config.yaml
n_kv_head: 1
activation: "swiglu"
norm_place: "pre"
optimizer: "adamw"
beta1: 0.95
grad_clip: 0.5
schedule: "cos"
MLP neurons of a small language model. Each row is named by its layer, matrix (gate and up: input weights) and neuron, and shows model dimensions 0-63. Each number is 200 + 20 x the weight over its row's rms, rounded and kept within 0 to 999. A neuron's up and down rows have the sign that makes its largest values positive.
After each neuron's rows, "fires on" lists the tokens most often at its 100 highest values on Wikipedia text that the model never trained on; "fires in" lists the words (lower case) most often at its 100 highest values on Wikipedia text that the model never trained on.

L8.gate679,169,232,221,189,218,192,207,203,215,168,192,195,219,195,220,202,188,171,217,218,183,177,192,183,204,189,227,185,208,199,192,211,188,174,174,256,192,198,198,187,206,206,240,199,178,199,182,202,188,222,208,199,220,216,186,204,194,135,219,215,199,243,218,202
L8.up679,202,264,206,227,195,214,204,225,175,180,233,188,230,228,177,206,198,189,191,165,186,192,213,189,179,197,199,215,215,197,184,191,184,228,226,201,207,196,194,246,210,205,191,194,192,206,199,167,184,187,230,228,196,169,206,173,220,202,190,179,192,204,211,205
fires on: " she", " year", " them", " he", " were", " was"
fires in: "she", "year", "he", "them", "were", "was"

L8.gate374,213,184,170,195,229,185,209,224,231,209,215,190,204,179,189,215,213,209,185,211,176,233,209,203,221,216,204,171,197,254,171,213,231,186,196,185,214,192,187,164,209,199,232,202,219,197,194,208,182,199,171,234,187,145,189,170,181,188,189,147,185,159,204,227
L8.up374,207,206,182,162,230,201,168,188,186,200,242,205,207,197,171,191,186,188,230,178,203,232,220,181,192,209,191,194,188,232,208,174,228,208,198,198,211,245,231,220,202,193,219,244,193,202,211,220,198,207,177,228,220,207,138,191,200,203,238,202,207,212,222,199
fires on: " a", " an", " first"
fires in: "a", "an", "first"

L6.gate879,216,158,189,193,209,206,253,226,238,192,196,203,196,182,182,205,180,199,213,173,183,236,177,175,192,210,193,199,168,186,229,152,205,185,211,210,209,182,199,212,226,202,213,197,220,227,209,229,199,181,211,193,224,214,201,156,196,156,229,188,208,198,188,201
L6.up879,221,203,201,230,195,189,225,223,239,198,179,198,191,160,188,216,194,191,222,202,190,202,208,187,191,197,227,209,187,181,207,203,203,202,229,188,208,171,192,241,197,184,200,182,252,200,168,183,190,153,156,194,201,211,230,201,226,184,205,220,208,228,215,207
fires on: " at", " is", "2", "born", " was", " since"
fires in: "at", "is", "born", "was", "since"

L10.gate527,195,172,196,155,177,152,218,160,209,223,199,227,213,198,236,213,187,193,208,218,180,229,218,161,223,187,219,209,206,196,144,213,200,160,210,198,173,224,166,224,244,215,217,223,205,186,234,203,177,190,180,205,210,190,229,206,225,206,221,174,181,163,213,222
L10.up527,197,210,228,177,193,166,220,183,196,233,178,221,217,221,209,186,196,210,221,208,219,202,200,172,220,209,205,188,181,201,200,221,192,165,197,203,175,214,194,205,215,212,196,247,242,194,236,205,201,221,172,207,190,206,218,219,215,227,209,192,204,201,199,179
fires on: " the", "s", " main", " other"
fires in: "the", "s", "main", "other"

L8.gate554,216,217,148,201,197,197,210,189,169,195,199,177,175,223,215,187,220,216,194,183,221,222,211,178,127,211,173,216,188,217,220,197,200,194,229,202,194,195,174,193,212,204,213,215,202,164,238,193,205,206,213,156,197,211,219,178,211,201,210,187,227,213,192,198
L8.up554,180,177,182,180,211,211,213,224,177,194,209,193,196,224,211,229,159,186,227,212,187,219,219,167,166,211,212,207,192,184,195,207,198,194,180,212,184,227,182,222,215,180,203,213,189,220,217,181,168,184,208,155,183,157,201,202,187,176,172,230,184,186,231,215
fires on: " the", " all", "The", " some", " many", " The"
fires in: "the", "some", "many", "all"

L9.gate163,167,212,196,204,208,184,228,169,236,203,205,212,211,180,207,213,219,201,224,213,223,235,175,194,189,219,220,206,239,202,213,184,195,204,214,176,194,194,217,197,231,208,228,207,197,172,189,178,201,204,186,185,204,181,220,215,202,178,186,194,209,211,207,199
L9.up163,180,216,199,193,207,196,184,197,225,211,169,156,188,221,190,178,174,206,168,192,208,200,192,211,170,207,184,182,201,233,164,192,189,202,165,207,200,202,236,195,196,155,189,183,193,215,202,183,199,213,212,211,247,217,209,188,226,231,150,184,239,190,197,220
fires on: " of", " at", " from", " Education", " the"
fires in: "of", "at", "from", "education", "the"

L10.gate873,185,230,225,196,215,169,201,183,236,224,216,191,208,197,199,216,191,175,208,242,215,210,212,194,195,190,201,214,167,208,184,200,189,184,165,190,226,197,205,188,207,215,218,252,235,171,208,199,207,192,221,199,159,157,199,204,209,160,178,188,194,181,213,222
L10.up873,202,204,197,185,204,228,189,218,205,204,220,196,208,225,216,195,172,217,218,189,218,175,233,172,228,189,214,185,175,204,193,200,184,190,189,205,239,228,269,146,181,164,198,218,218,199,190,173,191,235,163,223,196,207,205,241,186,199,169,162,208,186,226,197
fires on: " this", " up", " which", " a", " that", " one"
fires in: "this", "up", "which", "a", "that", "one"

L3.gate246,185,162,203,209,182,209,208,208,185,228,195,177,193,177,199,192,174,214,176,235,189,204,220,166,204,207,193,219,235,177,231,191,215,210,199,222,181,182,201,225,196,198,203,216,217,185,202,186,217,188,207,185,219,191,197,193,227,207,204,189,207,182,199,204
L3.up246,175,180,194,217,198,198,202,199,205,224,182,201,191,190,164,187,203,223,174,230,186,211,224,199,203,203,201,216,225,177,218,199,208,224,168,214,182,192,188,212,194,181,199,208,215,176,208,229,201,200,206,185,214,184,198,194,187,201,197,192,177,194,207,192
fires on: " de", " De", " Be", " Ke"
fires in: "de"

L10.gate486,227,172,229,175,177,154,229,217,196,187,207,213,167,170,207,177,223,216,216,197,199,208,209,195,165,208,233,188,184,211,228,189,142,222,210,225,223,180,174,195,182,182,205,197,209,223,192,185,206,214,189,190,215,208,198,213,193,184,198,236,197,202,197,188
L10.up486,196,194,196,200,199,217,191,205,184,192,212,216,206,204,224,223,172,192,185,225,241,161,213,222,202,187,186,213,205,207,184,196,205,231,193,203,170,196,164,192,217,202,194,209,222,182,208,173,193,170,187,204,195,209,187,221,219,193,195,176,197,192,208,203
fires on: " a", "9", " in", "1", "8", " on"
fires in: "a", "in", "on"

L10.gate391,167,153,205,200,200,185,210,202,212,167,207,201,225,218,200,208,181,221,167,168,174,234,219,185,229,200,203,170,218,197,214,211,181,232,209,189,231,185,218,214,206,190,170,226,217,225,206,180,190,223,205,216,203,193,198,235,187,230,235,202,217,157,211,175
L10.up391,177,181,158,167,219,164,211,183,208,209,194,205,197,205,193,218,160,214,197,213,222,184,211,176,219,160,214,210,205,188,214,205,199,205,187,189,185,211,209,191,168,207,208,210,213,190,209,182,209,198,176,191,229,218,193,193,197,189,193,216,180,155,209,224
fires on: "s", " such", " is", " was", "6", "4"
fires in: "s", "such", "is", "was", "the"

L4.gate694,254,156,174,210,203,186,219,186,195,205,190,215,203,192,193,211,179,220,210,174,201,199,173,186,185,209,202,221,179,217,174,182,205,187,218,189,190,216,184,239,200,160,213,224,218,185,184,205,195,199,208,205,237,218,240,179,185,181,216,212,237,205,190,178
L4.up694,213,160,161,195,209,199,207,179,182,201,202,206,208,193,239,230,187,198,225,213,206,182,197,207,175,237,189,193,193,223,193,201,181,163,229,189,242,213,186,188,230,192,239,205,205,189,209,207,214,245,197,212,222,203,241,210,203,193,194,181,193,168,207,205
fires on: "5"
fires in: "1950", "1954", "1957", "1953", "1995"

L3.gate315,222,181,190,201,196,196,236,223,153,188,176,188,195,197,199,196,248,205,179,222,230,189,199,191,223,229,193,191,162,192,204,225,185,192,195,230,183,218,207,199,201,197,166,219,204,203,221,189,195,183,196,200,219,216,183,212,234,197,188,208,183,211,204,183
L3.up315,189,199,189,222,166,217,200,195,199,186,211,180,223,244,155,196,194,207,198,241,195,200,209,215,197,197,218,164,193,184,184,216,223,234,212,174,168,169,178,187,199,222,178,190,166,212,219,195,222,212,194,197,231,214,199,207,206,192,215,175,161,222,193,197
fires on: " United", " New"
fires in: "united", "new"

L4.gate493,203,190,194,197,194,227,184,225,199,177,203,174,185,211,206,176,202,166,242,194,213,189,191,188,189,207,190,186,201,225,186,194,210,180,212,168,196,185,166,197,220,183,194,205,236,190,187,213,179,182,205,192,232,197,216,184,156,199,205,195,216,200,204,198
L4.up493,211,201,195,218,194,219,201,191,172,207,204,233,202,184,202,161,187,179,211,209,194,148,209,189,218,163,175,169,205,191,202,218,190,201,175,198,205,208,179,203,182,167,196,212,186,191,201,212,197,237,214,193,178,226,215,205,208,216,189,211,245,238,193,183
fires on: " late", "Early", " Jr", " According", "9", " Released"
fires in: "late", "according", "early", "jr", "released", "1999"

L9.gate14,160,142,203,212,201,173,191,198,214,201,231,202,215,198,172,226,223,239,203,206,202,259,196,180,184,181,215,211,201,185,195,218,190,183,201,194,190,180,187,217,207,188,194,217,188,215,205,182,158,204,205,170,197,222,209,169,177,195,202,195,208,222,203,176
L9.up14,210,175,182,198,173,168,221,178,226,196,166,188,219,231,201,220,186,202,234,226,208,217,205,170,195,181,207,211,179,188,205,252,242,219,217,205,176,227,204,208,202,224,198,200,209,236,200,203,175,188,175,179,179,204,231,236,209,186,223,193,178,224,202,224
fires on: " a", " as", "s", " meaning", " after", " the"
fires in: "a", "as", "the", "s"

L10.gate668,213,192,203,213,204,172,212,221,218,212,213,202,160,189,189,219,213,187,202,183,193,230,204,204,181,192,205,221,184,189,192,179,217,197,169,232,168,216,192,239,209,192,209,215,198,207,201,207,207,195,236,207,194,230,216,149,219,181,223,199,198,244,167,191
L10.up668,179,196,235,198,205,206,193,201,200,231,203,236,236,177,228,219,215,177,238,158,187,219,207,218,205,187,199,185,195,225,171,193,184,236,197,150,220,179,207,187,153,215,188,193,201,187,176,224,209,189,212,187,184,205,188,205,206,210,216,205,212,201,212,215
fires on: " by", " before", " at", " By", " until", " since"
fires in: "by", "before", "at", "until", "since", "to"

L3.gate398,198,187,204,229,201,197,199,226,182,167,193,174,184,205,209,180,219,175,219,212,191,174,179,193,161,183,221,204,178,211,205,207,183,177,209,197,227,204,201,198,182,149,188,233,173,185,194,202,194,207,180,210,178,199,181,223,180,252,203,165,201,194,224,221
L3.up398,233,172,184,199,221,186,239,198,184,161,209,233,191,183,210,203,212,174,192,205,182,235,222,204,195,216,198,197,202,211,221,173,220,184,208,226,184,210,207,185,224,207,193,248,223,219,181,176,161,228,199,226,218,193,188,223,169,200,198,193,199,189,188,190
fires on: "1"
fires in: "11", "11th", "118", "111"

L10.gate89,197,190,190,189,187,215,188,197,201,207,206,193,224,204,160,209,193,235,199,222,168,188,205,187,167,179,186,223,218,210,208,183,167,177,202,219,207,195,178,205,226,191,169,201,202,216,226,216,206,235,236,230,231,238,188,203,196,184,203,187,186,185,222,193
L10.up89,236,225,211,179,185,212,211,216,204,213,198,166,233,189,203,204,221,200,196,187,199,186,177,218,198,219,173,193,205,198,214,190,186,212,179,196,210,207,221,179,192,217,202,212,187,215,237,152,221,211,167,207,230,192,220,214,247,197,192,196,213,189,206,204
fires on: " of", " for", " and", " from", " with", " in"
fires in: "of", "for", "and", "from", "with", "in"

L10.gate204,240,211,171,192,193,206,206,214,240,215,205,179,218,230,163,203,234,237,206,199,181,219,191,188,190,195,185,194,192,210,233,186,227,209,204,221,188,195,203,174,236,185,191,191,181,234,213,176,203,181,232,194,224,198,200,182,193,171,208,172,172,208,194,180
L10.up204,215,197,190,157,184,232,195,242,194,211,211,199,214,174,171,187,168,224,172,221,179,180,185,169,158,215,190,190,218,208,211,196,211,196,204,203,218,254,189,220,219,202,185,200,203,206,220,179,214,228,225,211,193,229,210,183,215,197,211,176,198,183,193,220
fires on: " and", " in", " from", " by"
fires in: "and", "in", "from", "by"

L8.gate448,178,175,217,185,194,172,192,172,221,208,190,197,192,171,179,206,226,219,189,187,194,206,180,231,172,185,227,189,184,186,194,205,213,207,181,197,198,183,194,216,198,208,214,191,237,199,200,201,185,205,177,187,222,195,163,163,201,199,238,218,176,225,201,188
L8.up448,206,205,174,203,199,200,237,202,171,211,202,229,149,215,194,197,211,225,274,177,176,201,153,178,200,219,217,212,228,213,204,163,186,184,244,189,247,215,199,210,192,211,209,193,200,193,161,182,170,221,190,184,221,222,198,193,194,193,204,173,178,175,160,229
fires on: " is", " was", " a", " an"
fires in: "is", "was", "a", "an"

L6.gate625,250,190,214,189,215,218,210,182,199,214,220,175,194,186,192,202,206,191,190,189,206,210,180,196,181,222,224,214,197,170,204,182,206,226,194,245,232,202,224,189,224,197,203,198,211,201,199,219,224,232,211,218,183,182,223,206,185,192,224,185,203,232,200,168
L6.up625,159,229,209,200,197,174,175,230,199,209,203,224,201,192,191,237,208,181,181,210,222,223,224,197,204,184,233,214,214,218,176,186,186,195,203,186,184,223,195,207,210,234,201,193,219,212,180,195,189,176,218,203,217,201,156,176,208,197,238,213,169,175,183,196
fires on: " by", " with", "4", " at"
fires in: "by", "with", "4", "at"

L10.gate132,212,210,179,185,192,207,187,221,194,180,229,154,190,181,189,180,206,231,167,189,209,240,158,201,190,220,209,195,167,197,226,202,161,237,163,176,213,220,193,219,205,192,203,191,195,222,228,198,180,227,198,185,204,178,178,213,193,177,215,170,177,219,236,207
L10.up132,190,168,173,208,242,198,202,191,191,214,245,218,152,191,203,211,199,183,222,217,199,235,207,198,197,234,218,207,210,180,176,234,179,230,230,173,183,207,232,187,190,202,213,195,179,165,182,258,189,168,201,186,222,196,207,219,205,209,217,169,200,212,208,216
fires on: " the", " of", " in", "8", "1", "7"
fires in: "the", "of", "in", "11782", "on"

L10.gate502,188,220,196,201,193,209,230,213,185,175,208,204,179,203,198,197,193,155,150,207,194,208,178,180,199,208,195,178,193,205,194,187,163,213,211,156,218,194,197,170,196,193,207,204,203,199,210,222,234,191,225,188,222,200,176,213,172,195,222,168,230,214,195,187
L10.up502,195,206,174,200,221,157,176,199,202,180,215,195,197,200,190,245,206,203,202,232,204,196,181,216,192,150,229,226,170,199,219,201,211,237,200,217,183,162,180,173,205,246,220,204,144,190,206,209,213,207,204,187,216,185,218,212,206,228,167,185,197,208,163,187
fires on: " to", " into", " be"
fires in: "to", "into", "be"

L9.gate726,173,205,158,201,193,195,193,169,220,196,222,243,221,228,189,215,208,202,205,206,174,218,223,186,177,220,210,245,179,203,212,198,179,242,184,192,164,175,199,169,197,227,190,195,201,186,219,178,168,203,201,190,195,184,194,205,218,184,216,183,188,204,197,185
L9.up726,182,183,179,195,200,185,179,201,202,198,177,188,188,198,198,196,205,186,203,200,198,239,216,218,195,222,223,232,209,163,200,176,192,219,221,202,187,191,202,213,222,213,162,191,192,212,189,186,171,209,213,192,177,179,180,176,166,177,240,205,177,198,192,207
fires on: " of", " in", " with", " by"
fires in: "of", "in", "with", "by"

L11.gate984,222,201,218,189,203,214,210,199,250,157,211,192,188,160,187,182,205,203,205,218,191,213,203,221,166,191,189,174,154,182,198,195,219,195,215,235,189,186,158,149,221,178,184,184,228,196,201,181,200,229,175,205,215,218,245,221,190,179,196,192,161,190,206,225
L11.up984,235,228,204,196,221,193,202,157,238,188,231,202,204,173,198,219,201,216,246,182,187,213,196,181,210,205,202,177,210,210,187,204,209,210,190,204,166,209,198,247,149,199,231,170,214,184,246,173,217,217,209,212,197,150,221,238,204,239,185,231,192,207,223,205
fires on: " during", " the", " of", "s", " his"
fires in: "during", "the", "of", "s", "his"

L11.gate130,202,211,176,155,180,195,216,164,190,220,218,231,203,174,199,218,196,191,167,189,178,214,224,177,234,232,169,169,185,226,177,216,195,180,229,192,163,188,180,182,224,212,206,229,201,195,193,185,161,228,218,183,188,207,223,215,152,201,226,210,180,200,222,180
L11.up130,180,191,210,191,198,211,205,178,206,176,160,194,203,223,232,238,200,190,208,191,209,218,195,202,251,213,192,191,184,202,199,184,208,188,203,174,194,173,190,176,213,210,236,174,192,205,208,203,213,209,246,211,201,185,219,207,202,194,170,183,224,191,187,190
fires on: " the", " other"
fires in: "the", "other"

L9.gate718,194,228,178,200,176,186,159,215,218,205,216,237,192,192,232,197,225,224,213,188,176,214,211,163,197,195,210,236,218,192,223,197,178,195,226,213,190,231,220,181,199,189,217,209,172,199,233,198,169,187,226,169,180,163,191,226,210,189,224,211,188,200,208,193
L9.up718,187,216,198,191,226,232,200,198,166,187,167,197,204,205,199,191,232,223,183,164,225,222,209,203,180,201,193,244,201,189,232,190,233,228,222,189,197,206,231,205,185,182,212,166,188,188,190,183,178,223,210,207,197,202,170,196,218,205,227,195,204,197,195,236
fires on: " a", " of", " his", " and", " with", " total"
fires in: "a", "of", "his", "and", "with", "total"

L10.gate853,203,193,240,161,192,158,210,162,203,210,201,205,188,190,225,204,222,259,194,180,194,260,179,188,183,219,205,234,177,191,223,182,219,200,214,173,191,213,204,195,204,185,222,213,194,179,202,180,182,212,200,180,253,192,214,204,188,181,214,180,197,166,172,189
L10.up853,201,194,202,210,210,184,228,193,197,257,191,203,213,186,191,195,216,208,181,202,197,218,209,203,213,203,182,206,195,185,205,186,195,205,198,200,176,200,229,190,199,188,227,238,182,216,203,192,212,217,202,186,200,189,192,229,193,205,192,223,190,172,220,182
fires on: " the", "s", " a", " of"
fires in: "the", "s", "a", "of"

L9.gate574,188,177,199,201,231,225,224,191,169,207,195,180,221,225,205,229,180,186,230,214,198,176,207,223,193,204,176,204,205,193,220,220,194,176,204,193,215,212,165,202,196,229,253,221,188,168,175,190,182,213,203,209,205,182,167,197,205,194,221,218,219,220,194,202
L9.up574,179,208,225,209,209,186,224,187,155,170,207,226,231,199,206,183,208,195,218,182,188,182,217,259,207,211,190,174,177,183,193,188,204,219,210,227,211,149,210,223,198,224,196,205,182,207,197,159,199,176,241,228,208,219,235,194,172,196,219,202,232,205,225,167
fires on: " is", " was", " were", " are"
fires in: "is", "was", "were", "are"

L8.gate145,217,214,186,147,198,193,211,208,197,213,194,182,188,181,201,213,220,245,224,234,203,208,183,195,188,176,226,203,189,238,182,172,240,231,197,184,195,198,186,179,189,225,177,187,202,171,219,185,202,180,187,221,206,171,165,199,182,181,216,192,161,208,194,206
L8.up145,235,226,189,198,168,219,230,185,181,200,230,201,213,192,206,175,205,217,217,189,167,206,191,180,190,215,173,172,216,217,215,200,219,222,215,185,198,231,201,216,191,200,228,201,199,203,215,245,221,197,207,229,253,192,160,215,232,218,220,181,150,190,182,195
fires on: " more", " most", " More", " less", " very", " an"
fires in: "more", "most", "less", "very", "an"

L6.gate762,230,189,211,194,208,213,196,186,174,180,201,194,184,193,228,211,196,202,224,205,202,210,181,206,222,177,173,203,231,175,217,198,208,171,206,222,173,195,187,202,214,176,270,221,201,196,215,175,179,210,220,160,202,166,201,218,211,185,217,193,216,186,206,199
L6.up762,210,188,225,160,210,224,201,165,160,168,199,198,210,198,220,198,199,186,202,178,204,204,212,199,223,162,220,236,223,179,235,237,179,185,204,217,209,246,172,240,186,191,232,211,176,190,178,188,212,213,194,207,218,187,206,197,188,206,219,178,223,211,202,194
fires on: " of", " was", "s", " F", " is"
fires in: "of", "was", "s", "is"

L3.gate817,204,173,215,195,172,213,188,187,217,185,196,238,217,203,214,213,169,177,188,226,221,178,136,181,165,157,226,215,245,190,175,201,208,177,196,194,173,200,205,195,215,195,188,202,173,191,193,189,216,202,204,219,177,200,163,222,209,191,201,194,198,160,213,218
L3.up817,200,180,219,186,158,215,192,156,196,216,168,201,206,201,215,204,202,196,174,197,246,199,175,204,192,210,197,207,228,239,186,200,219,169,242,203,200,191,200,217,205,185,232,183,165,193,184,203,230,234,225,197,198,190,207,243,201,203,182,206,196,216,170,206
fires on: " training", " foreign", " very", " Permanent", " facial", " record"
fires in: "training", "foreign", "very", "permanent", "facial", "record"

L8.gate406,189,158,222,193,197,157,222,200,191,230,202,206,202,184,166,194,205,181,180,176,214,191,175,206,173,163,205,200,185,219,216,199,211,201,204,200,170,188,173,213,161,201,192,167,231,226,205,230,172,216,207,223,222,176,236,196,203,221,215,219,232,230,187,159
L8.up406,205,205,232,163,179,198,200,237,197,216,218,212,165,216,212,182,211,197,196,200,179,226,184,209,196,204,180,263,194,198,182,207,188,215,205,210,198,201,171,171,216,209,216,214,185,195,184,201,197,187,188,165,204,197,181,231,199,181,204,229,165,183,218,198
fires on: " a", " its", " an", " no"
fires in: "a", "its", "an", "no"

L11.gate893,213,191,206,167,216,165,224,207,212,205,235,187,183,208,152,220,210,194,161,216,217,227,193,162,183,167,184,150,190,198,220,193,169,211,199,165,214,212,183,191,205,199,203,170,201,200,211,212,201,206,202,185,172,186,216,228,190,217,219,191,181,205,193,164
L11.up893,193,208,198,206,219,189,196,175,222,197,192,197,186,207,180,164,186,182,191,191,200,228,185,187,196,198,182,191,200,195,209,185,145,208,183,162,196,181,170,203,181,163,169,177,209,192,202,256,207,180,195,185,203,247,207,242,206,190,183,201,195,208,197,181
fires on: " by", " in", " l", " the", " d", " on"
fires in: "by", "in", "the", "d", "on"

L4.gate766,211,197,240,189,169,187,195,179,167,187,180,220,189,206,204,183,200,202,197,219,191,196,172,168,197,165,182,214,178,229,194,206,243,225,228,168,171,203,215,204,223,214,210,205,212,208,187,171,192,175,192,175,225,174,216,200,159,226,183,174,198,186,195,201
L4.up766,199,201,206,198,231,224,204,217,175,222,218,208,206,208,194,235,164,217,209,210,228,201,194,199,187,183,205,215,232,197,203,194,215,182,151,202,208,158,184,212,213,217,178,202,180,197,195,193,191,191,205,203,178,219,225,178,213,216,176,239,189,191,187,164
fires on: " late", " December", " important", " According", " November", " decided"
fires in: "late", "december", "important", "according", "november", "decided"

L11.gate176,147,186,174,173,182,166,222,194,196,186,180,158,174,192,199,234,240,244,167,170,216,201,217,168,202,199,213,196,204,180,236,192,183,183,219,233,199,212,162,211,214,182,221,190,201,202,211,192,223,205,199,195,211,185,240,180,199,161,236,207,175,185,163,213
L11.up176,188,198,199,214,215,172,220,183,205,223,202,234,225,167,204,218,204,179,147,193,223,172,179,195,232,187,208,218,195,197,159,167,200,235,217,188,201,180,188,181,167,209,165,196,221,229,226,214,200,192,193,201,182,182,190,191,182,192,169,214,174,216,224,155
fires on: " his", " on", "s", " her", " their", " a"
fires in: "his", "s", "on", "her", "their", "a"

L8.gate652,204,160,207,209,179,179,199,213,255,196,205,204,186,219,225,199,199,211,157,200,190,220,196,175,216,204,187,167,209,175,186,195,224,241,212,176,219,209,187,212,212,222,207,202,186,189,235,218,174,216,210,175,215,212,199,185,194,221,210,202,233,242,189,192
L8.up652,209,207,193,167,229,182,181,200,207,185,205,212,215,174,203,166,170,205,183,233,214,201,178,189,182,165,223,192,213,203,207,185,213,237,199,200,222,203,186,169,203,192,206,205,198,179,222,240,186,201,192,217,240,170,161,177,214,204,183,206,192,191,207,159
fires on: " to", " I", "I", " will", " would"
fires in: "to", "i", "will", "would"

L4.gate348,195,211,174,214,244,189,212,200,216,192,190,208,159,183,221,215,190,171,202,212,200,223,204,195,168,198,200,164,186,187,167,210,197,219,216,204,169,207,231,226,214,194,179,198,227,176,210,197,203,157,206,189,192,181,216,232,226,197,179,179,200,204,247,178
L4.up348,220,210,208,225,233,179,201,232,210,186,203,219,173,204,185,202,224,201,218,216,196,190,199,196,204,230,206,214,206,197,242,201,163,201,211,187,197,204,199,230,228,161,214,202,222,183,190,198,203,193,223,168,191,205,208,191,222,206,195,169,214,197,233,160
fires on: " began", " started", " finished", " beginning", " starts"
fires in: "began", "started", "finished", "beginning", "starts"

L3.gate796,180,165,180,209,196,191,205,181,164,215,230,212,131,221,169,168,182,186,199,201,191,209,188,189,160,197,212,201,203,204,223,182,204,179,195,169,218,184,195,225,206,207,202,223,211,220,192,177,208,183,224,200,204,216,241,238,184,230,187,171,233,190,218,179
L3.up796,211,187,223,186,197,198,172,217,181,167,239,149,200,228,188,238,222,180,242,224,200,216,198,187,203,205,191,211,211,195,198,168,202,198,198,216,223,197,194,183,192,200,198,208,202,211,194,158,207,204,231,229,198,184,194,194,175,197,214,165,188,195,172,197
fires on: "1"
fires in: "11", "11th", "111", "118"

L10.gate433,189,167,189,196,187,183,177,179,197,175,202,217,197,184,207,205,194,181,204,193,184,202,176,203,198,217,208,219,160,192,200,182,177,176,208,191,199,182,203,178,211,191,205,250,236,188,204,189,214,194,196,207,212,203,226,229,219,167,180,241,197,173,221,194
L10.up433,205,194,190,200,184,197,225,211,216,199,200,210,194,168,204,219,231,200,227,168,188,196,182,199,200,209,206,233,172,193,194,190,211,200,194,196,187,195,207,194,192,228,240,186,206,188,178,184,176,179,183,189,171,190,214,250,198,217,193,247,197,181,227,195
fires on: " in", " of", " at", " on", " the"
fires in: "in", "of", "at", "on", "the"

L11.gate270,171,171,222,187,207,178,198,168,219,195,199,200,182,203,234,223,190,212,179,218,209,224,210,189,199,205,205,184,200,184,216,205,179,213,207,166,214,175,175,188,194,210,208,161,196,197,181,229,198,176,193,167,210,190,187,191,191,182,210,183,206,222,201,227
L11.up270,205,203,179,220,236,183,179,190,208,176,212,193,206,188,205,229,235,197,217,249,165,198,218,193,203,204,195,215,229,190,210,216,212,243,184,170,155,143,171,225,159,208,221,191,180,188,203,208,240,199,203,182,204,202,196,169,179,192,195,213,186,194,180,212
fires on: " be", " is", " to", " are", " was", " not"
fires in: "be", "is", "to", "are", "was", "not"